{
  "num_attention_heads": 10,
  "head_dim": 32,
  "norm_eps": 1e-05,
  "qk_norm": false,
  "tie_word_embeddings": true,
  "init_std_up": 0.0285,
  "learning_rate": 0.00588,
  "lr_head": 0.00374,
  "warmup_steps": 200,
  "schedule": "wsd",
  "final_lr_fraction": 0.0,
  "batch_tokens": 32768,
  "z_loss": 1e-05,
  "dataset": "wikipedia_en"
}
MLP neurons of a small language model. Each row is named by its layer, matrix (up: input weights; down: output weights) and neuron, and shows model dimensions 96-159. Each number is 128 + 24 x the weight over its row's rms, rounded and kept within 0 to 255.
After each neuron's rows, "fires on" lists the tokens most often at its 100 highest values on Wikipedia text that the model never trained on. A number after a token or word is its count.

L7.up793 [165 107 110 147 132 110 171 103 108  74 123 116  95 163 127 110 121 127 130 115 119 127 108 108 154 111 104 151 184 166 119 116 138 120 110 129 130 143 167 122 138 115 134  78 129 115 132 185 135 113 140 132 134 150 128 136 141 156  90 106  78 117 130 102]
L7.down793 [161 144 150 110 106 145 149 147 101 125 108 132 166 113 105 106 149 111 168 146 109 110 137 144 167 132 114 152 130 102 111 168 137 123 112 165 170 130 127  86 143 103 121 154 117 113 124 123 164 106 117 121 137  96 119 151 160 126 150 128 143 154 150 129]
fires on: "ed" 46, "s" 16, " her" 12, "ated" 6

L3.up84 [195 144 131  93 142  89 145 108 125 130 131 135 156 165 127 121 153 127  97 140  95 122 121  82 138 128 128 132 145 131 138 131 171 136 124 195 145 121 147 147 110 135 118 178 163 126 165 170 124  79 112 115 103 153 144 129 121 128 131 126 138 156 145 133]
L3.down84 [101 130 112 145 168 144 122 133 157 139 120 162 149 181 101 122 152 124  97 144  67 140 148  89 112 105 136 161 180 134  95 115  73 141 144 131 126 102 111 158 121 156 133 109 122 117 102 123 120 151 144 144 151 144  91  97 129 128 110 108 111 161 155 108]
fires on: "ach" 33, "ad" 26, "ev" 12, "mit" 4, "ep" 4

L4.up281 [111 110 145 113 132 125 121 163 107 141 116 157  86 172 151 116 160 149 154 134 106 112 146 115 120  98 149 108  85 159 149 113 131 189 123 115 113  93 199  97 122  94 127  80 139 103 133 135  78 163 141 139 116 149 147  93 105  99 103 128 208 103 134 149]
L4.down281 [147 133 117 126  86 134 138 143 113 145 166 164 100  76 140 175  69 137 126 126 125 154 166 143 103 143 121 113  91 127 125 128 113 106 139 155 119 146 108 127 116 187 100 151 113 177 121 132 136 159 139 126 162 155 157 130 107 102 142 119 121 126  84 116]
fires on: "a" 12, "und" 12, "h" 11, "ad" 10, "d" 6

L3.up781 [121 119 105 121 119 151 134 125 153 160 137 138 108 155 131 142 152 135  97 157 143 139 120 109 116  80 152 105 117 118  93 135 120 156 181 112 174 113 125  82 142 121 155 109 165 165 125 141 152 115 153 146  77  96 113 168 106 112 123 100 145  99 124 113]
L3.down781 [141 131 138  91 136 152 104 156 157  75 103 131 175 151 142 168 129 137 107 107  97 136 106 103 211 114 149 108 134  97 124 153 116  95 150 147 151 127 116 114 112  98  97 119 149 106  75 139 142 161 137 118 109 130 132 107 145  99 183 140 174 141 131 123]
fires on: "u" 21, "e" 16, "le" 12, "ar" 10, "re" 8

L4.up126 [135  85 158  92 110 125 121 149 184 158 162 115 138 156 132 150 113 149 104 108 127 153 159  95 130 126 112 134 119 136 128 149 154 128 102 133 148 121 121 127 147 131 111 157 152  86 112 152 120  94 131  83 131 172 126 171 145 129 121  80 171 158 122  53]
L4.down126 [139 165  85 164 154 106 113 143  99 157 116 114 151 129 100 119 140 163 161 126 174 114 103 153 119 118 155 108 123 105  74 148  97  89 158 155 134 142 131 120 118 151 167 163  93 173 164 127 112 162 123 176 116  69  99 111 177 115 116 173 129 146 123 149]
fires on: "e" 33, "d" 15, "o" 14, "ro" 10

L2.up698 [147 136 142  74 150 165 101 150 115 101 150  97  94 127 133 113 169 122 144  82 160 153 126 112 112 125 115 178 144 124 121 152  89 132 172 122 124  77 120 156 120 102 122 147 123 161 148  96 212 156 129  96 111 132 187 167  94 157 137 161 110 128 106 133]
L2.down698 [115 132 121 101 108 173 107 122 117 125 108 128 168 133 102 126 115 115 142 143 168 133 160 158 135 106 120 111 124 107 123 155  62 109 134  96 133 116 127 118  96 154 119 160 127 142 113 136 119 122 104 100 106 105 137 127 107 164  89 156 137 130 123 174]
fires on: "ity" 20, "de" 15, "one" 10, "der" 10, " type" 6, " Division" 5

L2.up490 [111  70 156 111 137 166 130 111 117 140 151 109 118 146 137 137 142 171 144 163 162 147 146 104 122  73 142 106 128 183 125 104 129 136 153 141 118 121 132  59  80 121 116 146 124 139 121 191 119 178 167 153 109 115 143 165 131 121 153 103 173  77 113 126]
L2.down490 [122 133 106 131 116 126 123 126 102 119 120 178 164  97 125 152  63 150 139 189 138 110 129 130 113 158 124 148 120 130 140 119 128  54  96 184 173 136 139  84 154 102 164 113 132 104 139 102 156  91 126  92 147 128 134 151 163 117 110  84 115 144 108 137]
fires on: "h" 19, "d" 11, "c" 8, "th" 8, "." 7, "n" 6

L2.up806 [135 113  82 101 176  57 126  94 160  90 119 119 121 146 161  92 111 104 141 151 143 111 150 124 113 120 111 124 165 125  98 122 136 143 126 115 128 132 154 144 147 155 183  92 124 126 150  94 135 133  96 130 126 132 122 112 123 186 169  81  85 155 154 131]
L2.down806 [105 115 154 103 149 120 129 139 107 119 142 126 118  96 147 111 148 140 149 138 140  90 120 112 131  97 153 128 119 155  92 133 128  88 123 133 129 148 179 111 159 127 113 133  72 100  94 134 165 156 112  97 180 142 116 103 168 155 122 114 115 106 147 129]
fires on: "," 56, ")," 13, " than" 10, ":" 8, " or" 4

L4.up436 [130  94 121 100 125 137 153  85 122  81 135 103 126 115 151 127 138 129 151 116  89 127 140 139 115 166 108 126 135 130 148 104 140  99 123 139 182 107  69 143 132 119 149  91 131 122 155 139 106 104 130 143 161 118 151  96 138 123 163 122 106 118 133  98]
L4.down436 [143 131 135 137 140 111 126 145 127 121 109 138  95 140 106 122 125 146 123 106 157 117 154 122 103 107 130 121 139 106 159 173 175 138 189 138  85 141 167 162  97 207 140  88 131 120 173 112 122 140 119  95 129  89 136 106 168 133 194 113 153 119 114 123]
fires on: "el" 28, "co" 10, "born" 8, "all" 6, "bor" 6, "b" 6

L9.up249 [117 112 138 175 159  84 138  82  98 187  98 102 181 143 132 103 175 171 120 113 126 124 138 129 133 140 164 159 125  94 146 124 146 121 138 107 129 146 131  92 121  82 133 116 108 121 149 119 159 149 126 168 168 110 115  94 123 125 100 159 118  96 116  93]
L9.down249 [115 126 136 107 122 153 184 117 124 141 148 142  97 147 140 106 143 124 167 105 136 134  94 150 137 112 131 130 117 152 125 141 157 137 101 101 170 134 181 122 148 112 106 165  92 137  82 151 126 145 111 113 102 136  86 133 138 161 120 131 111 143 167 143]
fires on: " " 72, "p" 9, "s" 5

L2.up890 [117 161 127 150 102  85 137 130 135 162  98 116 105 109 145 119 176 185 145 127 146 121 114  85 126 133 154 117 165 150 123  94 157 126  99 117 141 157 108 106 132 127 130 136 156 143 122 123 126 117 181  96 168 154 115 133 139 169 139 135 116 110 125 146]
L2.down890 [124 141  93  95 121 127 132  99 176  83 117 112 145 125 142 138 125  99 121 160 166 112 150 164  88 153 122  98 165 138 113 100 114  99 190 135 141 171 146 136 138 142  89 133 129 163 130 124  99 116 138 134 117 134 110 110 178 169 106 127 112 146 127 112]
fires on: "ach" 26, "di" 13, "x" 10, "con" 9, "ze" 6, "ch" 6

L3.up537 [147 121 108 146 155 147 119 133 117  98 113 159  89 130 150 162 112  97 154 128 123 113 146 136  82 130 133 140 135  92 116 137 140 136 153 166 119 122 131 108 134 108 144 133 103 108 119  89 110 112 129 129 163  58 118 103 103 132 106 103 133 160 157 158]
L3.down537 [136 148 120  95 127 143 109 152 130  89 151 107 128 102 148 135 129 121 163 114 135 164 104 102  86 132 128 161 122 117 122 125 133 139 160 130 146 173 162 102 130 111  88 127 141 114 110 163 145 125 138 144 170 157 130 125 127 133 158 109 138 166 123 119]
fires on: ":" 37, " and" 21, "us" 10, "if" 8, " or" 6

L3.up761 [132 157  94 126 147 110  80 154 144 112 132 179 142 146 115 152 148 107 129 146 105 146 146 143  99 118 172 164 109 144 126  64 136 128 140 119 111 110 113 138 133 182 109 142 145  85 118 137 111 141 117 130 144 113 109  77 104  80 129 145 102 138 156  93]
L3.down761 [140 109 139 127 164 157 121 170 122 107 160 131 154 130 140 150 147 167  61 104 166 140 142 155 139 116 136 132 151 131 132 143 116 116 138 165 126 145 146  88 121 116  89 117 151  98 142  47 122  87 124 133 150 133  89 126 164  98 116 156 150 140 146 108]
fires on: "or" 12, "ol" 12, "on" 11, "ul" 7, "mon" 6, "il" 5

L7.up557 [140 109  90 127 107 156 153 126 157 116 131 123 198 118 136 117 143 158 151 133 101 131 115 156 161 113 125 118 148 124 136  62 114 124 152 126 112 160 173 134 126  85 132 130 145 117 149 121 154 135 144 126 132 142 114  92 132 121 143 105 100 123 119 125]
L7.down557 [173 157  92 131 143 116 107 117 100 181 122 124 103 125 131 117 113 111 171 158 131 116 101  93 156 113 132 111 131 124 108 130 130 121 149 111  98 114 101 145  83 135 167 132 142 183  98 110 120 119  95  94 117 157 143 149 102 123 119 143 132 171 132 137]
fires on: " |" 21, "r" 18, "s" 8, "t" 7, ")" 6, ";" 6

L4.up67 [159 116 117 170 128 117 116 134  92 100 186  86 109 125 175 152 131 151 116 119 143 149 134 122 127 127 134 147 108 126 148 114 137 118 120 118 156 174 118 142 151  88 144 107  88 143 149 120 125 125 177 126 143 135 150 103 167 155 147 162 122 117 154 123]
L4.down67 [133 150 117 141  93 135 130 105 167 127  93 142 105 176 125 124 154 140  88 111 152  70 150 111 127  99 121 132 122 109 175 126 130 123  93 107  77 121 117 116 116 169 174  95 156 140 170 130 136 109 134 141 155 156 134 104 148 113 129 135 168 188  96 106]
fires on: "s" 26, "el" 14, "b" 11, "ha" 9, "age" 5, "it" 4

L3.up177 [ 85 103 159 168 104 113 130 138 128 170 121 152 160 135 131 123 185 125 122 147 164 128 131 147 109 108 158 131 152 125 114 170  84 183 165 100 145 152 121 115 118  70 170  99 121  69 148 118 143 103 143 134 141 131  84 105 114 125 165 123 152 124 140 124]
L3.down177 [172  80 131 119 155 129  93 113 133 105 116  70 130 166 117 111  95 131 148  77 108 113 146 138 124 128 147 142  84 107 106 125 101  94 147 145 127 126 113 126 131 130 128 108  86 139 129 109 148 125 136 124 148 116 148 129 154 165 104 188 112 157 121 135]
fires on: "n" 38, " N" 32, "en" 10, "ung" 7

L4.up567 [119 130 143 132 130 100 117 166 159 154 131 118 121 134 120 146 159 172 108 128  67 102 107 139 147 144  91 156 157 110 149 152  37 126 152  99 137 121 102 126 107  93 107 153 159 101 108 109 152 145 137 106 177 122 104 122 124 142  73 204 127 136 140 151]
L4.down567 [103 165  73 106 145 117 101 102 125 112 122 141 181  65 120 134 128 133 138 124 140 129 133 162 107 152 116 147 131 109 131 119 146  82  96 152 134 118 178 130 155 161 111  94 112 115 142 136 122 106 157 122 133 159 128 118 120 168 108 126 143 136 140 103]
fires on: "re" 29, "ue" 11, "red" 10, "á" 8, "ed" 6, "ate" 5

L7.up264 [ 96  99 102 119 146 100 116 110 161 200 126  87 195 147 125 122 144 101 147 147 152 150 114 149 102 178 115 159 160 119 115 135 133 132 120 107 141 147 172 122 131 116 120  92 172 136 174 144 123 103  91 133 127 114  96 110 121 162 121 141 140 148 138 133]
L7.down264 [ 91 143 157 130 125 130 111 135 129 149 157 150 114 112  82 164 143 130 181 127 127 167 156 132 126 125 116 126 124 125 111 153 138 120 124 136 151 102 136 131 153  95 118 105 106 140 131 136 119 110 131  53 139 100  81  84 147 136 166 130  72 165 177 143]
fires on: "s" 41, "son" 12, "ri" 6, "st" 5, "ke" 4

L4.up579 [129 131 121 140 131 121 190 125 147 156 141 132 166 128 106 137 150 113  92 120  84 151 139  48 131 173 102 119 127 108 126 149 163 108 172 156 128  74 153 164 114 110 138 145 140  72 138 107 130 118 104 131 139 123 144 106 119 159 134 133 109 129 154 131]
L4.down579 [147 118  59 104 147 155 120 114 121 133 137 147 100 113 110 143 121 149 192  86 138 154 137 145  93  93 128 135 115 148 141 127  97  79 139 110 107 136 150  78 114 128  98 139 193 166 116  99 137  82 121 114 154 171 108 125 137 124 149 126 133 146 130 144]
fires on: "com" 39, "ham" 9, "ly" 8, " company" 8, "th" 4, "ho" 4

L3.up205 [139 115 143 116 153 134 134 144 134 124 135 117 125 115 149 146 108 126 139 122 101 154 131 139  92  98 152 140 156 134 105  92 122 116 144 121 134 108 113 109 114 110 101 123 157 144 128 172 128 114 145 116 123 104 124 143 129 139 163  72 102 121 126 122]
L3.down205 [170 169 159 132 105 146 145  83 142 172 138 130 129 129 175 153 153 114  93 152 139 125 111 131 139 109 146  96  64 161  96 112 129 145 141 135 167 122 122 159 154 134 123 124 119 150 138 113 138 162  98 130 111 124 165 110 114 119 116 152 138 117 113 129]
fires on: "ed" 17, "d" 15, "nd" 11, "ud" 10, "red" 4

L3.up367 [118 128 135 154 112 103 155 177  96  66 131 151 156 136 128 137 123 146 128 133 144  99 129  92 144 129 145 150 163 139 135 159 130 129 131 100 103 113 143  84 156 121 134 132 120 123  96  62 105  92 115 154 124  94 113 181 123 131 125 151  90 102 120 111]
L3.down367 [ 92 100 144 128 124 111  97 114 127 131 105 105 104 105 147 164 112 133 133  95 168 151  93 154 131 130 177  86 117 141  99 125 123 117 135 119 149 147 163 155 160 169 115 126 120 137 144 158 121 159 114 129 105 145 102 140 101 177 121 113 157 115 148 119]
fires on: "ter" 20, "vi" 12, "ner" 9, "ative" 7, "ine" 7, "de" 5

L4.up412 [ 88 131 110 137 105  92 121 127  85 113 145 100 139 126 134 156 142 163  59 141 140  93 117 121 142 104 162 145 106 121 140 160 152 130  80  93 121 136 104 137 131 106  98  90 153 131 105  82 163 134 141 123 176 166 136 101 163 147 136 153  92 153 140  94]
L4.down412 [135 140 106 108 134 170 121 142 111 175 131 152 130 107 124 154 125 125 126 140 126 123 142 149 111 130 147 106 124 154  68 114 114 153 152 144 153 133 126 118 113 139 151 124 147 111 112 170  64 118 130 130 139 130 128 168  87 124 142 130 117 110 186 138]
fires on: "d" 30, "pt" 7, "ip" 6, "od" 5, "k" 5

L9.up234 [137 130 121 130 153 170 135  85 146 128 129 138 127 103  89 106 143 160 167 135 144 136 128 104 150 115 116 124 120 140 159  61 132 117 104 104  87  87 168 128  94 110  97 117 133 147 113  78  97 111  97  85 109 147 109 144 160 143  65 126 137 143 138 133]
L9.down234 [159 143 146 130 137 121 100 160 136  82 139 132 109 138 144  84 106 107 126 120 124 128 108 111 172 106 118 112  74 124 127 142 100 145  89 115 126 165  89 112 165 142  89 123 143 168 101 132 116 108 146 162 113 128 142 132 125 131  94  95 123 168 133 119]
fires on: "re" 15, "ra" 14, "le" 10, " Bra" 8, "me" 8

L7.up681 [112 162 128  94 117  97 126 169 129 103 101 105 125 113 135 158 109  98 143 146 149 103 102 153 146 119 145 151 140 146 136 105 128 147  96 134 120 138  93  98 131 104 127 145 130 108 129 123 150 116 103 135 132 108 105 114 150 155 137  97  68 142 117 154]
L7.down681 [ 81 116 149 134 155 125 119 119 125  96 128 137 101 122 108 149  90  81 168 144 122 178 128  85 164  65 102 117 120 124 155 124 102 103 139 119 132 132 139 134 159  98 105 149 107  97 116 118 135 133 102 140 144 166  87  66 157 134 165 170 116 117 140 149]
fires on: "," 31, ")" 23, ")," 18, ";" 15, ");" 11

L3.up503 [123 117  83 153 138 131  95 125 124 148 138  99 146 149 103 131 115 101 129 151 108 103 148  75 120  99 137 133 114 116 131 127  95 104 143 121 128  97 127 178 118 135 122 102 135 139  78 150 156 128 112 142 132  97 114  82 120 108 101 162 114 100 116 152]
L3.down503 [103 135 114 104 157 117 104 173 133 104 130 117 149 167 120 130 146 150 148  75 117 168 150 178 152 114 127 144 119 132 132 129 172 107 119 138  95 139  97 106 108 192  93 174 129  82 104 118 155 124 133 107 137 154  77 175 137 143 137 132 152 157 145 107]
fires on: "al" 36, "on" 11, "ol" 7, "ing" 5, "ook" 4

L2.up306 [ 84 125 127 111 147 114 127 109  98 162 103 175 129 109 106  97 138 142 136  88  92 121 116  95 137 136 173 143 134 133 107 131 196 150 150  91 176 143  79 110 149 141 131 146 132 135 152 143 143  94 134 156 153  94 132 142 150 139 138 129  77 140 123 146]
L2.down306 [ 93 133 116 128 128 163  94 151 101  95 150 114 124 128 134 122  99 146 115 131 144 161 128 172 110 127  82 126 132 124 131 109 139  95 114 125 129 144 181 132 108 158  54 145 138 136 107 139 139 142 101 129 126 193 145 146 125 149  97 142 145 194 132 157]
fires on: "s" 64, " " 7, " is" 6, " not" 4

L9.up307 [159 106 100 102 131 125 112 164 112 107 119 116 115 148 142 162  92 153 138 174 110  98 106 146 147 124 145  98  97 125 133 101 125 122 153 129  90  98 130 144 142 144  90 135 157 103 146 107 119 112 121  86 151 133 123 134 102 157  73  82 105 100 111 117]
L9.down307 [117 115 154 134 152 105 155 111 109 101 140 111 128  99 103 137 152 120 176 106 152 136 156 111 108 117 126 195 165 111 113 136 143 152 124 127  77 129 117 114 137 159 155 132  87 140 104 148 167 155 129 175 162 148  89 142 173 146 122 147 108 155 146 139]
fires on: "x" 20, "n" 16, "o" 7, " so" 6, "ix" 5, " |" 5

L3.up217 [136 155 154 109 130  81 131 100 119 150 148 115 151 184  96 147 140 111 139 174  87  75 133 147  76 154 137 113 102 147 114 102 132 151 135 113 146 104 179 133 108 156 112 134 152  98 111 200 120 103 116 158 142 159 102 158 142 171 113 106 103 104 120 122]
L3.down217 [152 116 142 143 105  86 167 124 152 147 163 103 154 124 118 148  95 174 121 123 110 144 135 128 136 137  88 100 113  85 141 192 136 109  93 135 116 149 115 138 155 150 153 114 141 118 120 118 123 160 161 144  90 118 146 111 121 117 165 148 106 160  80 148]
fires on: "pt" 21, "tri" 12, "t" 11, "tic" 10, "ne" 8, "ct" 8

L2.up231 [143 124 152 120 117 133 101 160 107 124 171 135 133 106 158 154 145 111 157 125 111 148 106 158  91 102 136 127 124 153 102 180 141 137 109 106 109 114 122  84 122 133  95 130 120 112 138 159 128 157 109 142 137 122 112 136 102 129 147 113 139  52 141 150]
L2.down231 [158  92 125 130  85 153 165 124 113 123 103 136 126 134 147 129 122 107 106 101 149 112  99 126 116 126 123  83 145  82 120 141 112 142  89 117 131 117 136  94 158 103 153  94  94 176  84 136 144 130 114  96 131 124 139 131 149 118 121 166  86 201 123  84]
fires on: "um" 23, "1" 12, " could" 8, "v" 6, "=" 6

L3.up362 [111 154 116 114 150 136 129 160 121 120 144 121 136 113 118 162 138 139 138 127 132 165 137 134 123  88 126 113 117  80 148 113 146 141 158 117 119 149 122 109 123 110 117 101 145  81 135 133 122 141 122 142 112 129  96 145 149 140 148  82 148 129 147 125]
L3.down362 [131 127 134 136 142 105 136 119 105  92 148 153 111 136 118 136 132 123 172 112 131 110 122 115 145 145 114 127 118 135  68  80 143 132 127 155 106 135 108 126 121 115 172 172 129  95 130 134 141 160 134 127 125  85  87 103 166 123 118 162 151 102 146 121]
fires on: "e" 30, "n" 26, "h" 8, "o" 7, "ur" 6, "qui" 4

L3.up427 [162 164 106 118 136 150 152 168 157 141 110 167 130 123 133 122 130 133 120 134 133  98 109  79 158 110 125 137 109 107 102 136 115 121 140 110 116 106 143  49 128  90  59 106 107  96 133 122 105  91 125 130 107 150 116 114 121 140 160 120 130 144 107  94]
L3.down427 [ 94 119 125 126 172  84  96 137 151 104 132 125 126  80 134 141 118 109  90 134 156 126 100  98 111 164 123 160 116  50  89 114 115 137 112 145 131 138 170  96  89 135  98 102 121 119 128 128 131 121 110 135 121 118 128 180 121 176 127 106 154  84 123 144]
fires on: "or" 32, "ba" 10, "-" 10, "ter" 8, "bor" 7, "ner" 5

L9.up213 [136 116 116  75 127 112 137 114 117  97  77 134  96 154 160 118 119 163 102  98 104 154 114 155 170 154 153 150 177 123 121 146  92  88  84 101 115 129  82 165 120 117 181 145 131 148 150 129 121 134 128 107 123 108 148 132 112 163 135 147 121 103  90 169]
L9.down213 [158 130 129 124 116 110 150 148 105 186 132 107 179 103  89 117  85 140 182 174 112 149 169 112 119 121  99 127 110 168 129  90 155 113 119 139 140 149 156 146 139 155  93 114 117 162 135 134 113  96 120 171  98 143 149 107 142 156 128 141 126 113 142 128]
fires on: " |" 39, "ed" 10, "ly" 6, "th" 5, "st" 5, "red" 4

L9.up215 [182 138 163 116 147 162 118 143 167 109 122 141 153 126  96  93 151 143 138 162 140 140 158 134  84 120 139  86 166 114 107 104 133 123 114 111 152 109 126 116 112 109 152  98 155 136 149 161 165 127  98 158  90 159 141 146 117 134 135 135 152 155 134 138]
L9.down215 [128 139 125 137 126  87 127 105 144 167  88 163 105 107 100 143  80 154 105 113 143 112 171 128 132 121 116 127 139  99 165 126 109 110 143  67 137 154 138 143  87 157 143 153 111 142  98 171 121 125  94 125 133 168 125 146 142 141 108 138 138 107  95 122]
fires on: "m" 20, " Ni" 12, " Si" 10, " Pa" 9, " Pe" 7, " India" 4

L9.up452 [124 144 139 124 144 166 132 137 164 109 157 154 101 172  99 148 157 149 130 160  93  91 149 138 129 151 138 144 111 111 139 114 158  97 162 108 145 134 124 122 174  85 121 146 139 135  98 129 131  93 164 143 159 135 149 191 124 130  99 109 107 122 137 131]
L9.down452 [125 159 109 109 153 170 143 110  98 123 149 147 174 111 121 146 102 136 196 111 170 140 142 104 156  87 135 110 160 137 169 147 106  66 136 159 182 139 147 131  69 138 152 149 122 150  95 181 157 162 139 129 138 145 140 112 133 122 133  93 138 157 138 114]
fires on: "u" 24, "o" 18, "le" 13, "ch" 6, " S" 5

L3.up477 [ 95 138 153 142 144 127 123  90 136 155 122 110 112 116 103 121  94 140 107 101  94 150 168 129 124 209 112 151 117 133 119 123 139 146 145 124 146 108 115 163 119 144 160  96 161 145 185 113 185 123 114 172 115  59 144 119 132 161 135  95 105 126 116 156]
L3.down477 [146 139  88 143 153  96 136 143 143 104 162 128 101 109 119 137 145 140 165 166 101 115 126 121 109 135 121 127 127 152 133 142 127 114 178 126 155 124 163 134 121 125  50 151 126 135 127 218 120 156 153 128 136  86 141 139  99 113 149 128 117 138  84 127]
fires on: " " 20, "ver" 10, "ly" 6, " power" 5, " pro" 5, " football" 4

L3.up597 [181 112 129 147 133 140  93 149 113  94 111 144 107 119 102 124 130 145 137 142  83 157 103 156 145 114 154 159 187 103 132 145 102 120 118 157 145 149 154 120  98  82  93  83 128 121 118  80 102 140  98 141 167 151 126 144 172 103 121 159 122 120 116 138]
L3.down597 [119 151 118 120 141 133 109  91 143 109 130 140 142 145 130 128 141 119 137 127  96 120  93 147  98 119  98 180 105 111 120 137 113 126 158 149 163 133 132 125 159 143 143 141 140 143  95 108 178 130 179 122 126 151 144 114 146 134 127 141 128 170 131 111]
fires on: " or" 43, " and" 31, " to" 19, " &" 5

L2.up479 [142 136 181 100 120 133 145 167 126 168 128  98 120 110 145  94 107 181 112 137  99  82 152 138 124 118 126 112 144 132 162  95 145 193 123 106 131 125 131 133  85 110 139 143 120 114 122 121 120 141 168 122 141 145 107 120 113 145 161 169  82 103 157 120]
L2.down479 [167 134  98 147 125  90 114 154 149 136 162 156 131 145 120 146 140 110 162 150 110 134 100  51 142 147 123 125 122 142  78 172 160 139 140 164 139 169 114 122  89 101 160 127 155 180 120 133  87 163  97 112 124 140 144 121 133 120 116 124 141 120 134 124]
fires on: "born" 26, "ed" 18, ":" 9, " married" 8, " |" 6

L9.up0 [129 112 118 126 150 132 130 122 146 146 155  86 160 155 120 128 119 163 163 114 135 122  88 186 141 150 126  98 118 132  88 125 100 102 139 126 135 159 146 141 105 136 122 115 178 127 113 147 178 128 138 113 123 141 135 120 126 139 126 146 136  92 164 139]
L9.down0 [155 172 146 140 112 110 125 138 144 112 132 167 105  79 107 137  94 137 113 123 102 110 143 122 156  91 114 138 101 136 163 172  87 150 110 151 115 160  68 139 133 137  92 144 132 147 153 143 112 113 122 137 144 110  99 155 127 163 157 127 101 143 107 169]
fires on: " Ra" 14, "n" 14, "un" 8, "ra" 7, "le" 6, " An" 5

L3.up179 [112 112 127  75 146 153 137  87 121 126 117 152  90 162 136 163  85 139 119 121 143 137 168 135  99 103 143 140 116 133 164 116 118 128 112 133 120 140  81 124 117 106 136 107 117 125 152 115 144 137 131 102 122 136 116 122 111 148 125 140 110 145 146 151]
L3.down179 [126 128 147 155 139 125  80 119 141 187 150 166 129 114 202 119 124 118 119 133 155  93 100 149 119  87 169 133 127 129 109 115  97 134 120 147 142  88 141 134  91 120 111 125 151 108 112 125  77 144 106 130 118 124 135 112 151 151 126 109  86 115 145 117]
fires on: "d" 50, " at" 35, " back" 5

L7.up521 [126 139 112 119 104 115  70 147 132 138 137 100 122 121 168 131  96 181 109 106 152 126 125 123  78  69 117  87 167  97 107 157 145 178 128 125 142 129 183  98  92 100 126 103 153 147 158 134 153 125 140  95 119 127 131 116 119 141 171 123  97  62 107 153]
L7.down521 [164 165 139 154 102 150 130 143 126  94 133 150  98 159 122 120 129  64 112 161 120 150 103 156  96 186 163 183 137 131  98 141 125 121 131 132 130 133  69 114 150 142  86 141 104  89  87 169 116 163 139 122 118 174  74 138 116  71 116 132 138 167 150 111]
fires on: " " 23, "all" 15, "ur" 12, "cent" 9, "est" 8, "ad" 8

L2.up707 [167 134 128 137 139 108 134 126 147 108 145 148  99 162 156 143 125 130 112 142 108 113  80 132 102  88 130 142 126  68 100 118 166 159 141 172 112  85 102 149 145 127 137 127 131 148  94 154 131 153 113 105 158  99 159 102 135 105 183 120 101  90 125 146]
L2.down707 [131 125 153 164 113 143 129 124 101 102 130 115 162 180 140 118 125 183 177 111 108 135 104 136 112 145 128 109 109 109 148 141  81 104  90 139 106 150  57 114 151 108 181 121 111 141 111 145 129 147 170  73 118 117 119 121 124 136 129 127 145  92 118 148]
fires on: "and" 38, "lo" 17, "ell" 15, "ó" 7, "do" 6, "one" 4

L7.up636 [149  94 128 134 142 123 120 108 128 140 111 113  97 147 124 138  91 102 171 109 142 139 142 163 131 106 136 127 147 128 131  61 150 130  98 166 103 120  99 135 168 154 140  95 107 115 158 117 123 112 114 146 135 143 134 153 118 139 136 147 156 113 105 167]
L7.down636 [ 93 172 183 113 106 168 119 132 125  83 137 131  91 130 138  75 132 109 163 146 114 118 135 106 149 124  65 128 162 134 133 164  82 153 154 119 147 103 120 154 144 149 108 114  98 148 146 146  98 151 128  98 104 109 123 123 137 122 153 105 107 119 126 130]
fires on: "s" 49, "ed" 9, "ar" 8, "f" 4

L3.up693 [125 143 105  96 131  88 131 155 105 100 121 127 126 170 106 133 141  96 164 144 138 122  69 116 130 135 122 106 139 150 132 119 158 157 104 144 121 112 139 105 136 125 126 119 135 118 114 145 133  96  96 130 124 151 102 159 110 162 117  99  91 138  81 119]
L3.down693 [125 143 123 151 147 131 120  67 108  98 117 153 109 114 143 121 107 164 151 124 105 151 138 142 117 160 113 160 121 119 137 184 141  80 168 113 124 165 133 138 138 152 170 101 155 106 161 132  78 114 116 149  79 114 140 122 105 134 136 158 118 135 121 130]
fires on: "ci" 16, "ten" 13, "ice" 9, "tri" 6, "op" 6, " well" 6

L9.up340 [158 153  99 112  93 117 158 133 164 132  83 152 143 164 136 103 126 147 129  97 153 106 134  84 156 102 136 133 148  79 132 106 156 154 153 120 136 134 137 144 115  99 161 150 128 117 138 148 117 105  89 123  93 157 131 146 118 161  89 115 119 115 119 120]
L9.down340 [ 99 152  85 129 124 135 139 135 129 180  92 105 100  61 152 144 119 103 131 138  59 137  89 122 144 141 120 110 115 115 106 117 143 179 105 137 106 142 146 129 113 144 153 180 134 178  76 118 121 161 114 119 142 119 170 128 153 119 109  99 139 138 175 101]
fires on: "-" 49, ":" 13, "." 9, " –" 7, " |" 7, "s" 6

L9.up448 [122 129 139 140 120 177 143  89 120 114 146 129 107 126 137 142 145 122 140 118 132 140 123 123 165 104 126 155 173 159 108 147 138 133 141 141 105 115 137 130 162 143 121  97 137 154  87 103 142 187 146 111  92 151 130 102 133 127 101 115 141 141 140 160]
L9.down448 [140 150 121 119 102 113 120 103 129 123  94 143 180 140 122 103 107 131 160 131 125 140 117 124 118 126  91 127  93 120  92 119 120 126  88 118 204 128 165 105 124 129  98 123  76 170 107 152 126  75 102 140 140 139  70 111 130 131 160 128 132 117 112  96]
fires on: " and" 26, "s" 11, "ly" 10, "out" 8, " to" 7, "ed" 4